Weights of a small GPT-style language model, trained from scratch on English Wikipedia.
Size: MLP 1344 SwiGLU, vocabulary 8192.
Architecture: LayerNorm before each block, rotary positions, no biases in attention or MLP, untied embeddings, normalized queries and keys.
Training: a variant of Adam for these matrices, 903M tokens, 3444 steps.
MLP neurons of a small language model. Each row is named by its layer, matrix (gate and up: input weights; down: output weights) and neuron, and shows model dimensions 0-169. Each number is 128 + 24 x the weight over its row's rms, rounded and kept within 0 to 255. Numbers have three digits each. A neuron's up and down rows have the sign that makes its largest values positive.
After each neuron's rows is what it responds to, as a language model described it from the Wikipedia text at the highest values.

L3.gate848:112124115151120135097081116093178120132159127132118119110130142106119133138113105160113128149092120149137177120107162133121133104131148107127124151193156132106097148112137133064149139121120133132170127140112060101119112134114134124115164110138118092144163119083143137106129104110163160145172124147127137131133126117126106097134105111126141123123123154172157157159087108079072103165111122082121127162145151120153149109110128140115120130120089146120154151093127106126104095112124172105119160109158069106139145137
L3.up848:092139149162094144118134140101136114112146126153134114153163154149156123139160140140114144116173137131129153083090189122129138158125114135144116100162123099086167124117124114089123139084174123112136150111100110116130113089126106109142170104118134099163130165091168114132115121136117146130124143122105154130125158125098105132147083144167160113116150154122173112115049138097104109129125135100119167144124140138113106068142111091165122127122122175087148178107107112083132130139186130132157145154113103115066120114
L3.down848:105151141157173105099142097114130095139133129092109129088097154138124120125147105155158123168150106118147128106116143110122121147156114142133128120073156129135123111146123126114166126163134130099116098132124109107107125164142143095083135128145155092139141117138097109132147150122106096102118122117160115109127163164150158094129139109086146136177147156131117127112135122125168154111122166149146139119116103145118150127149125138163123140140086118176129145129135163139144123176134122108114113120115129164127113131
Responds to: Table cell ends, name fragments. Column separators " |" that close a cell in wiki tables, mostly after player or person names (Hartson, Sutton |), plus inner word pieces of proper names (Vejle Boldklub, Benth-am, Brajković).

L3.gate1284:130129130122113095116121127111117141115095126144107094101112116131108143118127166136136180122136096099123107110107091101102148129125151135117061112102152075131114138084142165111123133143154153120141121139130137118121115141147153114134169137102133122099133151118104098109131166155136151138096108077117121107137108108131112141133148102117106132130120114137146130178122122122121070115092119130085117136114091136115101142113086165109136122128121105106142152132174120143151103108125100156125137090109091156139131092
L3.up1284:096116123129126117154129160134111127116123131152125097149140150130151129179101138107117143134162106160119148127116130126093121143124101122165117121147132112118114067120145148136113181120150156130119140101117125090137106153120111104110155105155107076120108127121111114108102123084135121166122135142112122119092131094144146133132184072153178117118131152126157154148099163133134075161135163129135111128140139119111107125149133141093116155140169126123121161137097091130137156086135146082190169105155121138065180144
L3.down1284:104122162135117130154146114143136115149138108098109129128126107123148151141130124130139100141127097142145179136154125149100165126104131148159133127146132195097143132092170128180138099164058111110098147160110091110120136124118081124120162147116137132147112161105111112118141079139140133129122171166128101107099156181087133126154114127108129117156157133086113137111075064140112129139112160176098154155148145186109136102120138116117111111114129143145117112152097114148154140129095165087117143130131140122157117124
Responds to: Adverb "-ly" endings. The "ly" suffix closing sentence adverbs such as Currently, Previously, annually, simultaneously, plus line breaks ending table rows and list items.

L4.gate932:134097123156100108102155126109107150102147128144096165130150128146154131132117136159099129102136102107143148144141117163167167119159090114114101158117105103120162132137121122152097134124176143093096128108101140108131109110123156139076132154120173108118109148100130199177160116141111126132124122108111095123111114111124166128127142149138127146154116111127123120167150105125149129136141148093147084131075068136102133140122152154145146065152120116089140118078167162111107161151138150134160156085133127100131146175
L4.up932:131137165116127067094104122099154075126150115139152127132133156114156135142114183143149118097151083137099114149138121116132150113102094103124170122136126117116116113114142097152136135150146122144085121103127162119150143077109098120109089153106113147126142068152105092129129162121217093102148120122137138136125142143135087211165144157108172145117175134087170180162121130142131119088106117133093134111118161116157117084101117109124127115154145125125122150101175137158118134138120132105188130119115098116151160157
L4.down932:147090107111118125158145144123109126182118152138120145144118160126124141130129131169119133123115096117132129140129151064116121166152114155113139170131105143143102148083129140147131135102120132096122148156080146110133074132150147139115105093160141131134141127148158136090158185109139143157136118166104083168121113134081100144125131131091153115097158139137089103156141149146140150076131137149095131116157158132150109104126139102072121159156134147138114128106151163125117148125154143145147123122101138133165172135
Responds to: Entertainment table and genre words. Tokens in entertainment and sports articles, mostly table cells, headings and genre or award descriptors, such as Television, action, pop, Best, TV.

L4.gate163:122081112094096124097099127122094138146127149141100085116139145092126138143117147144133121128106146142147121135129121116158105086126194102130081154145140121138133174142131165149100153137127136104125131126107148133104147160131104151091143150099127148072159126084137113170164108145105096129117101138146120127113107154164132152156107130121138128126121125169173106092147139115094121118116122150116103151107135136126113125128108129137179102079155146107109136151082122133138134141128135117140099094124095164118148063
L4.up163:143144072126135148088159150141099108131100093111157119143173138124112109091110065185101110122143125139125136114168119109122141173162139140134107156151085130108130110206112140131121151123164123132168102136126137115147121131135126138115110136146120137131143129120120103144133133091133120109156160117089142108150155102138152115134131122134139119103182134153108091124146113106125136152127126125110168152147126162147120093127107137103115159103088143133096147152135123145123150158076144111125148157151141081094121183
L4.down163:086146137136131130116151088136111174156125133135102155145171127164145133157159162126156125160120121142131115117093078108143117104087111135139144163170120137169148120150126136119134126133135094138115158125133109163150139138157176110113099150112103131157139101082110069128103107156160112141124180111078154137096138162111156164132117136132162112123100130110109101119103132112165136151113138125114146165155119137112145146167110131111188118101118142156121119117099135156133117151103125148113087112137153099095086161
Responds to: Second digit after 1. The digit following a leading 1, as in signed table values (+11, +14.6, −19) or years (1902, 1993); also weakly, mid-word pieces.

L4.gate1043:114155164151088100114158125130185153109164122117079119094142139111159150125107111114088124063131128089145145122111151173157124099155133097143114129151124140146149141111154125157118172155163134116142122112136087113124158144117168115129173162144141138104105130115119158150116144186110133155135092095116111094119090163127129120110168109140170069162140134117116125158105110143169056090116107088070085123097147137140099127133106150098170120160136111088118174138115140089105120143167142137138113116100116127121109125
L4.up1043:114176115135148151164117150085102136114141125160099144134118122129145148139107135132074156128094134148129191143146114109108157158119088124157138089123123101139150119154120163139167124156148130124101134161116155095086136126154117115114112134097146129116122085158115158157148154138100125122113127096105127089127094117172087128106110126124140101141139164086099106123128151126119147115111079135115130148155121108114152119120107135126123113141113120112117144159149101163144159133117122142107163159135123100162123103
L4.down1043:140151107155137156151115142099112129161115094158112095158137114144138123134103132129155154145143112168157145171120141128119145158092111152158136155118113146190178056087136121123149108115101127129085130167146099073125125140120149132138092097119147125121111114121111125117148136139157145118120121131137183156133117116140131133125126182134163143109142146081088094108127164097141170163140096153133150162072171097159150110150129118113149163098169119135131114127170120131180121104113135118095112131150125083121150101
Responds to: End of proper name. The token right after a completed proper name, usually a newline, opening parenthesis, comma, "and" or table bar, in lists and infoboxes (e.g. "Fulton (", "Stennis,").

L2.gate1219:126172119142144118143162137157131149159125107117129152116166136087117088118125126187119125132111135110083132132114104139133176117124164168152127113141081163105142159100137144137127150092138071117147126142131133169100141141116167135134115135129156132095117133149119094091162136110123153077122138123175120128147129170118133107128137135103157130141108154142129152117159138160176172121162176130136178123141123141095137136145102110140141111101152136129140138136144140150184110090123113147119139136107098131157116098
L2.up1219:101182094097115111095133147119120120104144108131158147174126124160179128083129143129159105143099128141120143151150142150116170164149161149138150161140116132112116121125140130110141175105125129131147118123163113127133146142121124119123123118169148074126126143123110113099120128125110171128175140124112131116180129146128132133130133131083195142101091093109168181160118160127152102126154155139175141122121115185150132156108113111152121098137137126179146092126165106108149065109138094117160132129144083113157112128
L2.down1219:095158098087112104120092175110132128166119130117135163187110165162163153115111148105145112146177146152139133139078152157180130172133137141121128142149105148088098119126131148145104136118116155136104133134109154084136143103154120195115134110136115098117095158115121123107137143187110173137149139119115117126155142133126093155124119165148164147121101115115119125155117166143149137118078110149124118117112113138150129166073114133120113141175102133135154121094129116108083102156116101100119097130137092144091152118
Responds to: Word-internal pieces and list dashes. Fires on second word pieces just after a capital or W start (Welsh, Whipping, Girl, overcame) and on line-initial dashes in infobox-style field lists (- Language:).

L2.gate169:070161133139108103130123156126144080142155137135108205126109129136142137081098137117141081081087150146134134158137134164115091111138113156112074117146147126148171108170091125154115148121119131123149101107093131103116090131126104133107153117175139103143139135117146143106134166147125135124117179139169132138150159160151153088081110162077115149159093175157123117126114154166148067114128108087116129150092087158085112097098148126142116097130143137118183137137137158160150144166147145122168162121151133140136132127
L2.up169:150130143157135159168146073168149109165103140145150140140117126153114135101145089133159148142092151134097123123140074121112140122112093111100146117113135139139107119127126157109117116121154156091107119141087111074102062136175113129111151146162129114128112138119117097097147146083076107108121132120134123140116132121125122109099147123125098116127149134123123094123107081135101172124130162134124120126120158146112191147153164110125114148085109118134106123152157059124129139092125135144147133119139119126114156082
L2.down169:073119160189153090159135116124138102120158150158140159099100099095100140141097151158111139142140136144111138123141135122149121112186145112105111074146132129141083161110128123154103117138120146120129105124082133121121112121172111077104136098149105133105177130131143114146065113108091113090144156146119116131131140127160118202120140159118093096128118157169128170171181153125147108134110153170149138127115168104135125066106140123137126139130123161150098133109140113103118090170128110162119125092110104107137090134
Responds to: Re-mentioned referents and scorer separators. Nouns after "the" that refer back to something already named (the film, the player, the series, it), plus colons/commas before scorer names in football match reports.

L3.gate733:138096137126123114136170134077104140130136089135134161095167161090157124119142117177112158160123132130125103159131131104139143089104144110151114100116145161105147174110092114125111118083118192103146178158100134107122139151152077159106173127123133163120168111150159183157122116121156105145150141184149115145109115158127111136117128119094141108117175175143126146119141147136159153106131116139148146160141136109129148161149145135115122126120092098098156102128088083111135129157144139127138122139113129110128118084
L3.up733:122130104123108135140122139142153150134174097150143097098126157090149147124154079129103136114137142144108151115098123113131093131090132156126149118122117116127125144126139163098124121145137114118127157094095107132132117157129118126142117088104092114167144121180113121137144127119136081136117120116138158118158123082132141127145128163130122149118153098202153107140087104115131115120113110112071114143176174090152153122151137136127146148114113147109063109120153132141148115133112136104116075138122087114125130153
L3.down733:120143116106147147108156149090117095132128141151092092137131101158108125151139133159110133146111117116134156136149149113132123177127130149120162125120164132090134123152087135100134121140095124164128112134104103128107141105141156094093078105154110160144129115128137144101061156130158103152126142111109180153146175152166135124112122120122093104109110146080120136112141125165107124121139142106128094167209131111134094138151108127119136111150093129127114106142094123149157113138101119098067159123137128180154109109
Responds to: Table separators and word completions. Mostly pipe cell separators after numbers in stats tables (e.g. −13 |) and semicolons in number lists, plus word-final pieces such as Bir-d-s, Min-d-s, th-ing.

L4.gate1235:126107092098132118131119129108103130134151140138126171107137132084166142090148139117094098147153123117157158120150108063132090125119123139153117125119107116160128153103135142146119130103144143138158123147142117175177128116167129126167106099133156154108082182086114133155111129125133108112122090069143093126110118156146140141149138179130169129136074128144172136144138126165118088139129144108105118135123152114116121162118141131144120115126152148153114074107154110124138109107099115139132149104148161146142163122
L4.up1235:103149126135114146092134109130117125124120142142162155137144157129116141129117102110108108180129082118119165122109141108178152106091090150138106154115132113160104131166112105123106100154186165168141127120116124146113116129099098120118149117125106129114115146131139123149106149123113091092123121112146129129116125137195108166106120118114067134177115153133143112120110085161145105128122124099168136118120135121083126151133107118134137149130104125114166101151148120148115153074154069117159170148143068142119142103
L4.down1235:151172101109122136156121096104092173205136096100116143142145148148154142108159120134152157104130104105130112102139129141122132141145123109107142165143152128122101109095130100142138093181064113116120147124136118146148089139136125096097122118160144125083157104147124152102138165130171171149136144155146081133111127142121118145077119131148150134092131149133098154115128115142074125139140108176121167125125101126164120101146151150136130114134120151134137111134065148128162138163094172152150116123114126159112129114
Responds to: Table cells and word endings. Mostly the pipe separators in Markdown sports and stats tables, often right after a number such as −20 or 1–7; also suffix pieces that finish a word, such as -ic, -al, -rit.

L3.gate397:116124149121125099096106128115145124101149112141141143128134095105155128155123127161116173147165105155145125150106116124105136145112141127116128096080130111115193150133095085092079147103122136134139145124124089148107077140144108122128147184124147102122114090091080120139159141161140147150122129136137109121101131146111140160162154158115119116175097171086146096147100155142166117150171134153168169135128120119152133103110120073086140119109127093118160121148154134166156127088149145156132113093088110078108103140
L3.up397:133135095141175133121134150148130163106112130123116137165129129138138142162128138132186111146098190120110141143100113147121110126148131121132149145153130128166145196106119177124124135104147098044138175178141119171170158114070132154085123087088141104135100136109104129104134131095093130126159136137133108107063098117107114136169116101106134122104125118135150132126186107120160122103120157125149137101119087114116115112112147105103084104141138075140124149134187117129125171128106099148147140104121159102131152149
L3.down397:153142157094104121136121150121090165104091183137172147078099157115122155081096142145139101159117158122107122121082107144145132132123121155143137089128134149111111157110149130101146144120145128158133076140136153085139138116109126154133134147128111106119120101169136139139163121133148157088154141094094132169139131129129137142131155132159148139093138106114125133148122142116074117130143118149117131171119138189140154133135142124087153128090167142130096138096146159155124124084179171156142146135162149113131114146
Responds to: Table rows and word starts. Fires on the "|" opening a wiki table row after a header, as in review-score and award tables, and on early word fragments like mo(tivation), st·ud(ent), bra(vado).

L2.gate310:137139125145107116105182131111144124122168078113176088106140139145161133150148135108096148108127090170196110124105082164124106119074141093133135133116111104074157127154134116134097148110145142146103130164115126099100134140123112132153101136135150122116098117081117146135113117152135120179134136131128123133181086112114116113131127088147117140132062150130113151169111167135130180159185121127116100143107154100135142157095142131132147135187114124134121118081102086087076158144101160119130150109115093158143156156
L2.up310:097139157142115138088156155117136132113170118126137098151168111106144143132091166142114159121126131100074113151108142144089176075119164144128120145116132135101137102112157082098124149119096132153170149132139116111117136119147130132129164116068093163149116148160172136114130132131106109193148125160128120099159148148131109105142134134164132126120143156155152212142129121139134130160137114155158145131133144100093120104139114170130143149175106119116120136161133129112149155119105142128099133129133133143165152138
L2.down310:132125147122119129132110111137095120141109147129074138146146124133130150122105120132140092097138117104144141127131166116130126071086151126115162139116078158147103085178110110117108074109122151121157119119153128116102178130125152132178098103131098104117141148143144108116070134128152164119124145145100187141151099081135103135121103102118108135136130112172132131112102129120140103085116132136128140149113148103098160140157152115116109138107091109153129106116147129121138118158122135115121085130095092119141146156
Responds to: Mid-word fragments, especially d. Word-internal pieces that split a word, mostly a lone d (Bir-d, Ar-d-s, wiel-d-ed), also ri, un, tern, plus closing ) ] ".

L2.gate331:131101129135092149122107135121170152140117130131155099131137137190143122136119131141097154117133141122151147163138151117106117111122137111103110107148137143111137106089110172127130117102150120151144122126127112113107130139070135139106148145118126128134098075105112132087127097143106127132156084118102098107133109117116119146133147133138153140145130112169132124145100124099130093108136155122130172083122137134122103089173129152153135097109135111110153165135111128141140150128144102112140113102129119159121153076
L2.up331:146110110128092163112152158119082188121156124103136136119143106147159143130124124111122154134140127113157100127146128134136126113124155149146164114081143154142103109113169120157136138124131076134150139126147142141174133142126149121094107121129134136138148118174115095122132139134125040089149126129125132131118103157107103090181095111158131097103131162130143136148106093169179145105160097184119123137111138136097153127138097155183172149111107130154114121169131132102125099108089109103105121119130126113110156092
L2.down331:157139121136049144155097127114135134135136121117145164110117077165150167158143140141147171139144118138155123083148144114097153146136107162154126157122104133087134157138124118133107136143119093124153124144147138157155144127152141071144111129151120128130169137121121141084105132126178135096171140140102164103129130152090165126132141134092132081106147120151147170122136102104165123144157084150162087140106138092146123162150138142130117144120143139155134090132158109083132084128094126132147110129144124095070133088
Responds to: Line ends and r-fragments. Line-break tokens after a sentence, citation or table row, plus mid-word pieces often containing r, as in OneD-r-ive, bar-r-acks, Abdel-ra-zek.